config = dict(
    num_hidden_layers=10,
    hidden_size=320,
    num_attention_heads=5,
    num_key_value_heads=1,
    head_dim=64,
    intermediate_size=832,
    vocab_size=2048,
    hidden_act='swiglu',
    norm='rmsnorm',
    norm_place='pre',
    norm_eps=1e-05,
    positions='rope',
    rope_theta=10000.0,
    rope_fraction=1.0,
    qk_norm=True,
    attn_scale=0.125,
    bias='none',
    tie_word_embeddings=False,
    parallel_block=False,
    init='uniform',
    init_std_qkv=0.0462,
    init_std_o=0.0,
    init_std_up=0.0462,
    init_std_down=0.0,
    optimizer='adamw',
    learning_rate=0.00131,
    lr_mult_qkv=0.7,
    beta1=0.95,
    beta2=0.98,
    lr_head=0.00898,
    warmup_steps=587,
    schedule='wsd',
    decay_fraction=1.0,
    decay_shape='linear',
    final_lr_fraction=0.1,
    batch_tokens=65536,
    max_seq_len=512,
    doc_mask=True,
    train_tokens=556400000,
    max_steps=8490,
    dataset='wikipedia_en',
)
MLP neurons of a small language model. Each row is named by its layer, matrix (gate and up: input weights) and neuron, and shows model dimensions 0-127. Each number is 500 + 50 x the weight over its row's rms, rounded and kept within 0 to 999. Numbers have three digits each. A neuron's up and down rows have the sign that makes its largest values positive.
After each neuron's rows, "fires after" lists the tokens most often just before its 100 highest values on Wikipedia text that the model never trained on.

L7.gate484:474516482483502550451607605490506504512566441560471464463493533503464431548546548492400526459503533511516446513531486431497437557438555512476503529457427501530590464491527525453473477533518519474519482498468457469448447516521537523487567524522457417415497497591451523538422499544492565492506501478532519501500532584547456421558520415460576497591466395490533527572537383567464573545469
L7.up484:549446458464551518522546508534524419452399497522550481540468503527504441463522490472451500551422450537553544498477426486546526446556522420450483455568418394501585459491532507467559553556491443405516546455527548504565544432476484470480519440461579528378496462484552468499511454505553600547531530529436483525498514453433506508526544470461420564566443413430529456563399475451499558504416
fires after: " an", "cc", " "

L4.gate145:502557488518502468422525461479545510441517593546648535471470462528423499507422464433512483388544573479450505447496548531544441539525555499508479616547535459521492444524516442549521600520405519483393523512501487511447358430569536517488486494441503508571445536435513439586562522470458537491525603438474489443464501514628356521440487601482442493569496523459481443556500529466472578482621
L4.up145:550515507583477533500531466509500515463450475453477582418505437569463533532453577476549612499494477420532449597536580573571484519468459530516483555513511448423474485549518484483433545470491560563429464516515540534460516391574470537519522549511475439538441465530477388476438544539523437498600596475476487475502593568522492470418505526493523514508482484427491527485470489547561550509599
fires after: " c", " st", " ", " St", " Col", " re"

L7.gate286:560514491463386524487467476411463481532567394562422534552453530549453499498505588483444476404579463463492570501535532503519497476464603445484505486510477527498454487531441699465520451371484521453448451530477517468480478510484477424498506530569438483470505473536430473462571354460600535435494544440523546533488453465489416513514557500440495479387444531537480509488553476523390588472562
L7.up286:636513551448439526470591440504412509482442521440495442535454564568485498532514472466447424498463410528480584565551519609524476476536507509532590564412511560460533540502429574497488509466446541463603456488507395482424531537600455394522429541542469444483552506537462454446444495561437612489531475524401428517553509463650524444541553540530483447443529501453519483530541619522448568539501
fires after: "-", " ", "s", " dis"

L6.gate486:486496580440567477530518554492501539475453458425396512466506516526478527413421455481434494412425534504541497535457451463510605528589432496554560545536452467518498539498461576501485505541467496578547498543484461476576522563404503514530461537467504522443560540501515489519550483491569556408504456437494539584484512528426575434506432424529508440447504467337507459542479452497435536577404
L6.up486:521453526591465560520507410455435511529407507527533469518443553436589480430532490525582475499535421542519513546551483512553639483539586466522482496519542625499497526570553423548477543517459528469522438511546530514509555451532518512516511528576540507554537448555528509524441454574487452563486498571456508477542420527481481518466461584507575477483504523574575518450533527534476565519528
fires after: " 19", " 18", "′"

L4.gate161:569524546426488480382532493497484509481566551581511494508437488387566494514541593429551493447506532442469500548366500473522518516467528436448462474573490522491463468416566475514512470531505470477497418404496469561553490529561519468548423464466576414479460462579628496429531493507480471450518415481449503511479489540460495523494487588432479577475575476378556495502466529517450468522447
L4.up161:621524551597519595496495520474477427455435586511540560553477506415646465574534490542453524587537516437391487446454419484454462502429492456527491564641460582457489503469515527536522509493487445529457531484430482550480450546519556419542485347530522481576503454532489460459440505446511530475394445548555445403537503555439532553503509470455475521471523445504503473490351510466522488527490
fires after: "\n", " the", "n", " |"

L6.gate496:460453494535429457468468489505539540542487503594502633523551531526520522470510590447544499432505538497504492606461535543572517546476456479444501553507528615461490460509514564533472464547546516522457483524538476498539443510539522510590595531490433553639595540566424610485457452518457569456507514441625560485527520562413585487504449452525500517456495562504483505511497498488454550482573
L6.up496:494468491487481488532454462477430456524533509506523482463538459428507480471500580503444540548461598465487519542477427466488437416419430480482569527567450507461508515502439497542574499473547430511564565629454538624531591446477479442491462514453395479552463531519378414563488564520512452518446521501469526445500507382507507514525517423515573484419428563392507491507490512374538533445571
fires after: "s", " S", "l", " L", " C"

L6.gate146:462421487404419441454534643476492505493562467475421463523518512522492449502504521491526518502554601530535513465552469444474475593475522483513515546535570436492447438498454531514470603483481535442462438530504516460549495508470490456543453548482403530490545529506446500507493509517505505421506496391564562529495456497500401393586508511432522525462463572386554533478529527516508570610518
L6.up146:472571452527490456523512584491453518534435447475503511515491449484493507531492575512510503462529502489492544554477456522590519566475471453563454478493493520538518545570549531463457508591418457504475392513483614448489465502600537455446555523467569526432560547473450586432538462494443385457566487515462494374488564466353450533470489484527507477455451476426483530489477616470559531490471
fires after: "s", " S", "S"

L6.gate532:591596514430525444444454575538433467449574456618477475567451510451587419555496546445483588467454541414598543584458530475534470391491508547450547467453472466577599510405537535552577524563419531527435432565440572516489448579431485433585484403519552549463554435491507436533504475395484457513476458544569473452492474510529531553506428553412479434562514549451523476539472539497541360442538
L6.up532:497565624562504528491532623534429556520556496568408596494540461462561430466529501492480572524549497529436465546505509617491445489457450472461523525464450408528478618446633473482528512536429624507537511499445560496505467587403507571510514469499456528481518417524486541468487625509470423525497442470620443543589535517387488493486434504431492452560497423490506499534427505508580499388527
fires after: "s", " G", " ", " Re", " Museum"

L6.gate67:458576464467467433511505464534459514506481438507648470521532599525588549493504508457448472503533536503403545474472437590498592494556422466501480490510388414547498442451479459436459538553552476542445433516521430436520375508514477482476472496492597446549525500605537482466512486461485547460586550472595550472582459508577578451533547504499508459411388560416574443504486593486515537570499
L6.up67:436551510555437455498484535524504461451472477490523479530438591459499471555578594482491439525492542525551474483524617526572386498466438517446524465582439440527523479497454502482566485494508484507479439512472464539476435486468413573549509426547427405533490494521513468491482476498543533520474611507573545550459583594510472477496509564582598378507456492579490619497491450578487543505505
fires after: " 4", " J", " 3", " 2", "s", " 1"

L6.gate720:523610413464504498429466571575524458556494569404635506574520485390571518548532558529439538542453605477456492547444535553612511497490504595475479446524504580588479443457460523511553474483565519509595555580473463528531492602518482456554531421500460518538524550522453524556568531519475611541452506512553484474519481498554560608475441482454544483486462596530468446543513487532483539529465
L6.up720:450464463499577540533506529448484480546489457397582409462519595533486512403540492464442459561398501484461457519561519484421464449517482578477574582505509446530562486521422501538460537479458475477570537507347428386501464491509492334491560512532488464463454440517558529486495517507512530451561558610439459475517513483497560432433521422526396509397519549473450422518487499478428422451488
fires after: "s", " ex", "ex", "ra", "z", "is"

L7.gate568:480438501432360473449496543538514454498428501555458612508368575505493456617559428516452472460514509431466405490475522577482480516512590483443406434417630435517518395458487458580436444463545562554461503418522422446496546454503549553521515620503411515481544538488454435535456502454487584410477427479617450462560446467451504455570517497519503521429485494411501521529549502431451472484491
L7.up568:516510526499553455511422514508399359488453530530522572555553530492601493496443478600557424467493552521431564470520503576522470403516500410483493481545465495505514430514605490515499445482498404421492530556520502495512506484448653540513444556527438550623502530421517561541523489512438437534543558532548480411514465552434576505541461435466562556472499494481496509443456515494554541454635
fires after: "s", " S", " c", " C", "ef", " Ch"

L6.gate333:560616477517477513375461493506556491498512497509531506604460472530415476555537456467576441464495562506480530505518445551529353530464481579523563587460514532545455475565544486444444511497453482429485543538480520485538492499494497433475503543515507509607549516538469425463554487572492618482559433501526456547488457505464520394515434473532470468430539525497505403486494540521500612509573
L6.up333:531609422584498482539577625467520500499622459504528432491485486510493452539546521490459508497468521549437476490430546559481530499498389496568647530548454491481428522503477559550444442416540474562579473464453526429552463421521488555423525446466527522484503496498465333515516498481549459496535526523509478546569573486434463498507437508564538431526439510411350456597573545511433482500501
fires after: "s", " re", "es", " dis", "st", " ex"

L7.gate311:595473631515567482482573495524538367441507501502530491469468595492549487553575436447506433462535599484543540473470526490619473521476498557395499515470552497492453412585544509575465511448527452475508470441552484525586529525548474545552547447461426482413481513563492491508529473513498466520519447513544526504488477526458525478638503516505603580504428538439492422514529473479556548565522
L7.up311:500472504486439458540559481504466538578587563482511479439480543487544529596456581518564478514488447558590443571492421450456388575521480564445530491619497423531521441459469579446558536618451511621477465595522482515396474550433467500617502515421523483514482524552529501472551483536456483520540395453498505502528493539528499480495560490490487433451542496580493492507406498485436443523466
fires after: "s", " S", "ch", "in", "all"

L6.gate797:438451528462446519493446474520571609423549526516457535415531567520542585553486386533492453513544539449470512400438457479488447504530480495348509525604470482494512573489587503502489499585467528507532516418606498548577514498472519529517515493500554587633504557515601522419516459484455456528573472432512528494461491514545356482572530445580552450552518475516462451449609574477502501506408
L6.up797:458508541504510514490510527540501585538478461555546525469465419421497523499490520429541448562515452572567484520456480517552513530362516496438596507536526479506424513517521499446481529442493590514570498490521563523447465469503497566521505552514414456523455493447426488399381578511532499545417531501482539445515602487458449473514484387575467455433409450484500464592508491510482500479463
fires after: " E", " B", "M", "E", " co"

L4.gate254:535569513461493426451555567504492470430607543570416479419546528488515483447454599485408560494478517462487388450473488544510548572479490530541484536520530428504577507437523486489459500476520521481556605543500519514524509511450461533530464474432580430551489539521460512555512480427526501609515470452539451548423391531550510476649535537455442513578527455417532507602483590561400539444528
L4.up254:511597474539583555546489592522417426444508558508435447409517463505496474431503573472388540538496487483496462485552445506518534524507519526540513510542459516508532479444542438500507395506539472450531624494534545517540448551446538505428462532486579499526483447501531563535498497438512445502544497471477407541494434492575515503584523513471453567518518456489488479499447572533479517445591
fires after: " st", " H", " vi", " series", "W", "M"

L6.gate610:568472437469508529403430531476555530540505524518565459451530521477498472567587505584588513509428483588528470546454500401508519494497467514599440407531448495474542427516430474551492577577508358484510458516510437488513465514569492430539552446448452534470519566523490478471502558504540535472422548425567601494437485466529482474515433498546497523508586557505439484438599535637516513454476
L6.up610:489488514424528464438428496535495468541417512403546572455500616533607412448612510576462502513545582547456504491568460501459564513627506480529470416486494495505566486472555544468485572530590525580490449485479473521460525538536426508481569466506469422566474499472497523560578461408512443600545546564551493448538465417556572480534493584509465438514427504508559555542532464502523546530536
fires after: " |", " ", " so", ".", " (", "le"

L4.gate287:587474472478471509368500485515510480566511489481479509476538551426479404523508488488519524480653577448496437616460545549560482527577573471565560575432515537521506414569480543490421530540507464532477462471478508493507428433475504476644503557444506513588435516496438655579553540433511545407513498472507496444468534534529474433549484615534457503448417516478567535483441587544465451472546
L4.up287:502523523542445476481440543388422421481476454510507538553437498467518445488427427485524508542569592486577547465437522524511494453498510505494470472474521497475541616464557394417510516500508472613473464590542566477517418503434468496575524523532453476574485541445477542408470570533569463438582546488534558541371585520520470492442558584570503524556444435577472498520465480547526521558470
fires after: " st", " ", "D", " D", " d", " Ch"

L6.gate746:553563488515543428431526512572561542524522541531624428585528507448490560508618465511444439579519547484448455550484457571673584503481507503499489446505497507451503541446474550522450571487571568470464489597550442473518590590519512500556504475521500585601546591429504479548539506478484575452553532550450451555437508443423481504447515561510571478430532538489480549468510560483486554461628
L6.up746:426552547429475457493507541543415479541569527426490398475545524482520575477481559460451599512432521509582575473462479522503427507587464531514561477450560506573563517487343577536569590523466424397530514473518451548453522515487586508429483511533385539358476423521559531398513487475483484460469459496463528434612489547473513546556505492445550495451504464490473484447440504514536580521459
fires after: "s", " |", "ca", "G", "ha"

L6.gate470:476535441509528435514543574501479468520476520482500577528538476472546560456409511518534488508461544488495643537450421504457463460543460430539461574515476504551433507508504462387493450549497588484464501593524492519555503581483474535585531471381600465514491645527480557476577414469453459460564509452499444423451488544516446519591469615477530510562504526499523495517401492495451501507451
L6.up470:473531411456567478509510559413552498537485469583478551541479413459475525505495455541452511513460551523507537527445513473494526520484440519521518500509528567451409587437522480422527349582517581483444471529445617461432508465504505485585585499513524390583480503548470572550468559524580460453566509534479457533472558561527579531546497490529550443530418483443423533450459558521569509569466
fires after: "s", " S", "c", " K", " St"

L4.gate65:418447465432496539502516530466485525500497523445455498428543435547451423620476520576460528417473499533423458572511476454541490540553518520532549548477488510544432548447555475486595517481537518568467540548510382380512507551552519599526407540481474612427464532435541542463490480447566490541466555486491494428542517536501366492538476558474549433581561451499501466621521505567551476582493
L4.up65:457434562431470447513603511521592529604535565426521537429524546455456533473662543552500500494448482504512508572549478508545471457543484535496488477453483452496502486509478536461425462499576498554414502570484492550483487571491501577514492536532540485468532454545472552421445549441483497482581571508389461573491523532502474515448405586579484489509428495543462551436408437520450480542486
fires after: "il", ".", " ", "u", " ("

L7.gate8:512578418540518479530392649488587493485494450436520566523458587494572495445574448395518426477435562527453447529513492454477554558513575451474452475466599544476520399347485482449442570509610440424477467511506560491492380487605431454518541469427470479512578501497516475488474450511513537492561535511478440519451458461425472549599469506515536498487512512552461453538498556488397544492461
L7.up8:493566516519516505479540530529574607481527451431482513481494499515462432498467413475451549553399431519594437415408410535546442531509349535549492523417499471548443535519463534424516520424478506558512405546539519567490582558540457568549565496547469472437585417450570495564502543546468547479445511493449537376448435588495525489544488499443598368542493526499548485549484431398464496420552
fires after: "s", "oc", " st", " ", "c", " |"

L4.gate829:577383382459529461484552484537526497478451446538569512498492592437478504483507580495479478430468490420451508495500484495605517447537562467384439537545477548490431382544539466483475598487574447472406472483515495534447425426574534450587557415426448491537546566559531499486483508526445555489527526472548454530504543552527437478491483566462498476424512440455546507494526484529450441447424
L4.up829:477503506516419473418481514554539545440554502558443462387517501522501505551512451438527490514429567527471462471463494377450443487550424556470505576436437426599503585582490468458480427436515571532482526457409497571522521469403567525464502470537506485515350488548532551535487424536544465613487563464486479442512483505516533488468416519507471488586352543499471523501495448485572441546490
fires after: " ", " S", "le", " di", "c"

L7.gate39:554497445435536526542473539450416479508556556512481550471442512456537469586522529451448480555439604552491479445515515518469447536572585436516492503514449451557563560420509590503581547541482565536493534411501532482520485569568513497503512435505443431621454525556549459580485401422400500492477582402437475471551543615552574585601427407529509502529506467456507462507510545505471536610440
L7.up39:504490410530559478582553418490542534462484483566472538528516429455404466518590608487462542458428524574388553528454503480446502625451552461557460475541574465492500489597441510468441590522513445534484456497441497502535434428484485520491574482527558487536495497459540483475480496442562474495466528465464468551541545436424511551589459509505567451427615509490468606467538541499510376438513
fires after: ".", "\n", ","

L4.gate676:498509527412457544455494504536377469523488568559541498398477546493541399472468507539542462497564455474420517505524470513544476495584612537530532536508521457461529535415530508609564515611449445555467471522477509390532499495463448405460499450508552434547617545544456431492523470333499508483550465402529439451458530512424436411478519491466523454410486490563497490629485490463434514483481
L4.up676:579435506453556510519436508484420502437523548392486484475542524392599510469503500480542574520499477516518471468496507482510523478583434464476496631418495452485432496510541441511436532494456466526476589528487485390480477544409409577480581455441444440445581464520533505486494576418485475557462553503467510496522510456454625534569530570459592541479498436463465514489572497548508535565536
fires after: " ", "y", " at", "arch", "s", "W"

L6.gate741:498521526410486494500524503507593418501477516503535510414465488497485587476598441482487419466473550480467555535426513482516530542422420487515559488471544494515527504471577471534468433504562441538446503518489472417519574513580463473424520378360490439448496531539550404508505460464455525468574485501552591451496509566619533518630566431548471519512372529512497522556527640463571367526398
L6.up741:549355509469556451533421441502543439416431524413491501448415481443454586535515456463533451514494511618523554612471471455492450573626442383466500466532534454450451534467497464606526456417435457538405525511464446484466567555388397486509498512407501466489511511560536602491419563504419513493435600536557551427450536501471474472508535432522490400541513423540464497469465489470537508558468
fires after: " |", "s"

L6.gate471:553501550558441385465396517524494581548477495458572462460461524451534427486455572581441393436441525513394510518489543529502403608559462501488453498485508562479571472463502413478542513460565430483495520486484493415598464403559452516590466446480480544497461562622528494428527488565472602549523520448493473444490450491439462458541409534487519551488495496505466465511417536487549508492423
L6.up471:533590453513567497516469529611581446503458486451546488522527552514484495466460502595549468446556472383438568514545410575557472612466499564489494511537522454512489479452522523525471521495517432541534534511496464451502498408513488519476533501522426556437444503501520525463499457434436401457514419572413445444531521506441524453516516507569510578521597520549607513488511526488567494476533
fires after: " 0", " ", "s", " G", " |"

L7.gate819:555481589523432513490532562440555511502586401484479396398559550496502516487485558563486605547446504387500541575505446527526534456457606570516525501372512436537567528457500589500482525519519543490450546494499427457499487556514460551506463550425448512463546538578478399486582449494493527530548557473543529578454529559537548389497433562458567542485515437521516548459551465552441452520510
L7.up819:441529448584429537452549571552492479541566481512553519432503485480484430414564471493611524553534501498512513475506497510476584456449465448465463398462543471508557506462540559501501521407543498520465566505577513452500419501537430564526592512500499471482548531552414526492398500479485492420489428469498457549462496532516582483578435635539554569501440470523511479501498620488396462570584
fires after: "s", " Ab", " sub"

L4.gate418:521467551409478470452491560413469530495535449468499508463512470529512377463487533558541480488473571493526534586432457541474533519559512463478450433463489454476573563518534506485633500498624497617485492504499531423472475551456454515507521428549569489499512496549496536540531453416493531548506554466458518388465531522512447428558410490458563567505449606467517506574451535543495542489467
L4.up418:494436427391475406501524442543551527478463521473475532453521493560416465474491401451436515475502523426547498531519507478470401541487569483538506510453472451541379519562462520545423583477461486588459542548475555492580595541538456361580483484510433518521509552472433559566538526525481568448543530428483545540496528564514546443473494528512524499538493542466494501553473526423440468512485
fires after: " ", "\n", "″", "P", " ("

L7.gate138:558495552458482380405606563520569478457521542524479441491488566419623455610536496428475572393492486465562505575540425351544483516566539507410511570572476499570504551473551511431563573522476404479497483541490549447493465502556549444525474601423555536461567592505536481499556489544457565403439487448509449532497469488494466444457443489429541498397422564517485466585550511536495454474553
L7.up138:412424474507483500436424504492546402576449536469532521500506477489541516548474478510549486523598447496510480530553548496435525460522466542574443475432518506638441546462520537569576504549477367511497472551491545482423493466581480448477549572523517492494540518399567426483555569483402447459487454425566507553586537496443589505508460397473550392493489521543441528525510365430518585532534
fires after: " ", " ex", "op", "p", "-", " |"

L6.gate141:431513515468464462433492500489381501409528556527473541537530488502531535519520596569604515442512495541436468506635553439574532495515516508557488585501428493598507561498502542486554491530429486648525486439425509525488429478594425477554476489502535524480515477469548555614603440386506522539444538488539572470466503595434456491482483522495560548514522465477534557487443517546535592603461
L6.up141:477462470597570474424481442568524528464526504437538538524422557477526577453482486459540528502435458557543539519547523541436562615513447533539471443544520457508560549514470464498552449449460568506526532479560421523556397519587527427526495481465492499485476456475525477494425604522540601490492471502475490539570470459478490485475592578549543478467469564442455556497474609575494506534540
fires after: "y", "il", "li", "ki", "e"

L6.gate739:589506620434461487394516513553498621537577600453541478449356450437448565574527428515466543421519545549473511553522499525478518440571492375426508503509571520523504598474471499604382496462471493518417492551537564456463530478536521379472469588481548390605575447536429484489530544531493614387497555526501505537497486545459441499517448521461407492465534445421538500554526516544454531588511
L6.up739:535431524517556570471466438542481533509518494455576503467454550432498493436502634524525437452499471469509507487543567546467545504503526433482569444463466513601457566476536423537465540556545496515541448500480510525532543480451453495564520585573503464646534483449488478435446474461532389420476532527512538499512518509458504563492524468592472468370450515460503526498498509569450553424402
fires after: " 19", "er", "x", " Al", "op", "tro"

L6.gate285:581452468490424481543491517520573480457650493491511447504468546479472497615439407548474547514527515456535621479534498479506558503449430571527541503472591498508470530545632589533465585468483451628478433609467498494478507477570525378578531501509508459482482529462355469511600485459406529565514487505599528453543507552534475447527522600497486523507476504454575557508545513502423562455563
L6.up285:461513423557510507588443611524571530491549427500489528525572462481535438478553507450551466561549521488491508488510466533512403446529586460543563507447492516452443552531538486504467508561478505494600453499438419500447365485508518475532483557458477550388543527452425479405544515568468433435559525485413498572560466493418568505461500596463600610474434462496577450471491428588540505563518
fires after: " F", ")", "th", "gen", "s", " G"

L7.gate294:560480461528560501489515569564470571541534484470491531458541493542529479465477517597398441359485543591488520458383536504486491533460480526398498501540526471496493470460543448445433559459553445459481481597482542408556495539580546589487535484453518507420503620552465491454521401452491499480456538415531544423390467582462456439542467510429452445466467552522516570566483533467488523452456
L7.up294:514479520605435495471537486498565408559486483485533472452492503417379516515425448433539405459575523474465483514468501539477446535566515491519557533493561546602449492480522504483420402547561495478541498621444500557530513505578486531506542610549434394462518513477531554526395417554514476485519525505532413495595619585466559509446485549567542521482434381592545434438430384447403496466555
fires after: " G", "c", " S", "en", " Sch", " K"

L7.gate341:568513442487551522453536515510538548496422453484528551435482560575534445482590540458478520447544502552541432522480493417695519565534527442501466483521504550511520460448491586476500585567591451476597453444448500496522469573589546549534474477480516490480496475489404489438491456460531464581444440439551428491452475528583450498528463511591503513477470413466609426466592463554458561503493
L7.up341:603483555520460438477499517530575570516471479457476492457469551475454534510546508470505532517529478460420501540501496596472466447430555491449444550493466417399426496452511555493454484445524407527569459428508497457444530441505566407522491507587503542411481458425509430538522567445435585433557519559562466445558592499457457530477526534416459563545477529519391495533390610518529528480426
fires after: " ", " sp"

L7.gate289:513403463553525454475400435398453514602485482566447584505507460472590500519538563546426518464583513448449500521433493501587563430529577475483476543470483494440602546424498414495404555571471485588488435636544425412533412486540490485522487517470423523552561519525558473461518570559473591479527499434529560568454456469526494577540469448461524466525509522499447579523512534624519485442551
L7.up289:527514486468495506560443478579501498474462521450482504485507527555451508469422536452519625406525449487493434453512474543466458451506457493558520473482489542406493462478433426496501527537496557568501591463426360431474514520504468448508561495489470453472487442498456481580491483528505428571500523548527506555493471495537534420505555557567528517532471506575471582498458529495435509556503
fires after: "′", " ", " (", "ra"

L4.gate314:590543486506442455536514507566560442397520479529461534574463503451426490489441429453542440422588537444444588523510489555524448436438497526504482469551469479439485429477521478523560489428598508445483486562445573501485448539504510472552491476527457576535465470500473654511507484495470544525546384482481459442476485474535539425525493450573527443462346582543507591546463487434410569487605
L4.up314:595495567574517574484453554502455413488499488473517514414495495421456444473479499511382496563526528439575553410561566603486592553528515455448604539577460538517535497511413428462465536547518474419531563483511451415500518557535540440511478518514440503390581394455418468504521534441531447459523500475531537533542565590534540537488562471434535502502556544551565476421545596493413514511492
fires after: " st", " re", " dis", " p", "s"

L7.gate493:495499494495499396499554568504516544535470429553508553497561526448470513508559462580459550457422565454495490533467501529449432477469493430427501535499531534525518489479561490464401472505503501493450425526552416378522461523556460480530533382422502499466517581591437461523546579448458548495498542462532504553412488530502510519509581423464473533484452475475576409557486460524490447470507
L7.up493:429479520555566470464521480531504481476442480508490456494564449568344551516535478575546562488562578576482670599513482543437550544463408393502572482546448496397466444545494509481455403562493454496455457432549568513550520540536472378537495444542578480579486526536480515538567521460513540516575508581494505530449528449515481474483449512494410476537494445496512553556504492508468501522514
fires after: ",", "s", " C", " su", "."

L4.gate766:587517435445522479420497609476528445501368427515601461519575408550529578523504489515478444438472510457495416432457441566505517513463525508527558475460493472488508553501501477499521433496600449487514554477448482492475583525548498648535448466553464374535500459512499556513467451569457500479572466490546562472469525499490508459438512558582509471545485491465469509522461515524506536498479
L4.up766:371520492479545454470502458501488517580545452474527532503510430503488479439599470527514430526446540470424462527484401622538510477499520503477485465428552569484429560528525553475503473493500505411449524485437517528469524473489462618482500418505497484520453502530487455390477446591535485453415557438531410477468559561490521531590457560517514528504568522565511483503539549485500516571547
fires after: " ", "s", " p", "ur", " S", " P"

L6.gate142:564518501434510462479568569431463566473464432541432409546457487494526442476562500591570581501434546405483564499542531457464526530484528507438428424495480547415491470464480544467546612534444578518424460556525513480437494462489484492499576505475500479450503596437530511466556355485579545473529547391536525540563481585563564410512481427436479536573547504472486576560596505505559575446527
L6.up142:554578509538471464478518469550479434521379519455537455413447482453605424566475559565510498554460485494510552488597441492546454512604437514515443531435495532415604557491493530521532573523487516563451562453534494379566486480506564474493453525511479575492543507522452564448513498477454499435482548410423497413513459569545456439547483509399620550529520523485488579539531488554480512544588
fires after: " |", " +", " ", ";", ":"

L7.gate61:561482522384424491465495517519569487580502546544609485540548522446481455532529603520555520417403516479550498543522453539489552501527620508538513541440427498423539548437534543532503513518555613466519556448471498469441481549584511425542527464500547503454468693458547448466482505545477525445609408513634488504479546515467522476501517522572415479433465512473452456518529456511456454414528
L7.up61:528555452509616480509535533494519605545486436515574487520513522476538473535579502436512487437475574449446485447544485492388528419538511590521563397485607534551548540609457580496476473541559550534515521533469490530547496500527621469607556473571429459585509535395481524528484531542590532488562454503525484523498411613476439611454489603479433470524432436336561426474477442486501505529550
fires after: " ", " re", "app", "-", "c", "."

L6.gate830:519470456558465451540411546541484528518460558559517548473521477496517442558505459532503494452452486428446582531566571503551541509549518521476559425506536464447465505463608466529465486461477408541467549487558545351516511526533603516511551470483503467466428522509415469566591503478525450497527433485435601472513453537427531376471455523499435427541462494390452499478461546511473510584459
L6.up830:450519512460548541410541509537492554543484515513494427517549566496584385526482479493508443502528527453532450403472579480487568461509446451520549580547550489526576508514538487418600512528644482581466450450475447414483497432462551556523480509524426512548540427496468485477553490545507520516481517496492519443577513618576417521538472478561464478570550489484515555427475489461499459518466
fires after: " ", "hu", "cle", "ra", " organ", "ru"

L4.gate680:564573421543509479470558481488575520514521464505526520541486587506540613508519515446556463400455469545491500563497667436610433448527490615440635425573479529438468483585435545414452501469510625515490540493540604417509522384527563510432496507475499492488540495485460546589483472482480496532524561560506526492488443454509512454551554550485390418507431515508579478542487523561502567532548
L4.up680:416472515520483566419542483484462499492441501506421505521458536506582484494471447506482494586535525453445444536418498489470483493490475472438553475468570428561483561424526476528549468492512565477467556461458456519435507515520516517500527511539511586409507507547463521551401483476424519492496428463491390414460390429563465407523467510551409471508488483505537442636504617502486597556509
fires after: "b", "em", "mark", "t", "se", " of"

L6.gate799:541484428523553515439509492452500466457495414530544559470505484457541517510434486494493468438465529559356489505487514516537551502452496498481560587399478473479521458537555532486441559530542444500434415532421559478497527398482512527476480457496482430551495488441437459486498518516459501505530516557482474442542525546545426576496415494474384554510523561529541490541482392538472593373517
L6.up799:495579528551523528566497574488499526527482396520490539461524536437440531437322560436486436509450486527444477517553498499511380570465551508433428573443527446539572445507473518414530523561488488466521514490452608548468476535479439493506448502427370449567524521554478517545523422572502516447474576502562497393473483453507434521424527506520437546429491381438415483525541492440509468492430
fires after: " at", " |", ")", "\"", " At"

L4.gate796:626467471424589539410388605524490556410507474440493571502607488562519469502491516485527530497502616433330406434426595532502576489506512463473570482550485602536456478416495514461485443556522473464416543538537465432445512433540510514435456469525390533625571500496459517541525459476461468600502414474436536469509455522449478479558491510503507428558513465387530444500460568548466521520487
L4.up796:662497541502567547497538506493437467401445507349435466471581508506549537511448513552550565528497586507427505441491563460453530473581510535445501575549464508501506508481538448569569438563536513477490547425417563437473527534553545507462479547536443492603535438461473529552521488519561492495486436516460470475515466571488465438470513605467550448543565523481497476431528580483460454566491
fires after: " ", " from", " the"

L7.gate647:498550516499548459446388508473471532440466490451449552440582526519485464464538492579463533477430540592441503553438463471464567586576548421440544572526437498454512480479534626460461447442488548520598555465497473533458507423524557502552496515539478468549523560539458537505468489469488533531511600455511518661494394481469550556581505558410529481552554449457456558479537457439433470452467
L7.up647:513506447479512507553499551516470485509511547437454462425396482429509516501534558617539458446517510550536531490522493432425476488556504489611427533550469459504589547416496494444595558466591472549537537417431531449450510472499486419543523505535538518548454505432477607504425532433550569465487510568446483552500553555462540499512573424495628449443414517466469489477540561524503380467515
fires after: " ", ".", "\n", " the"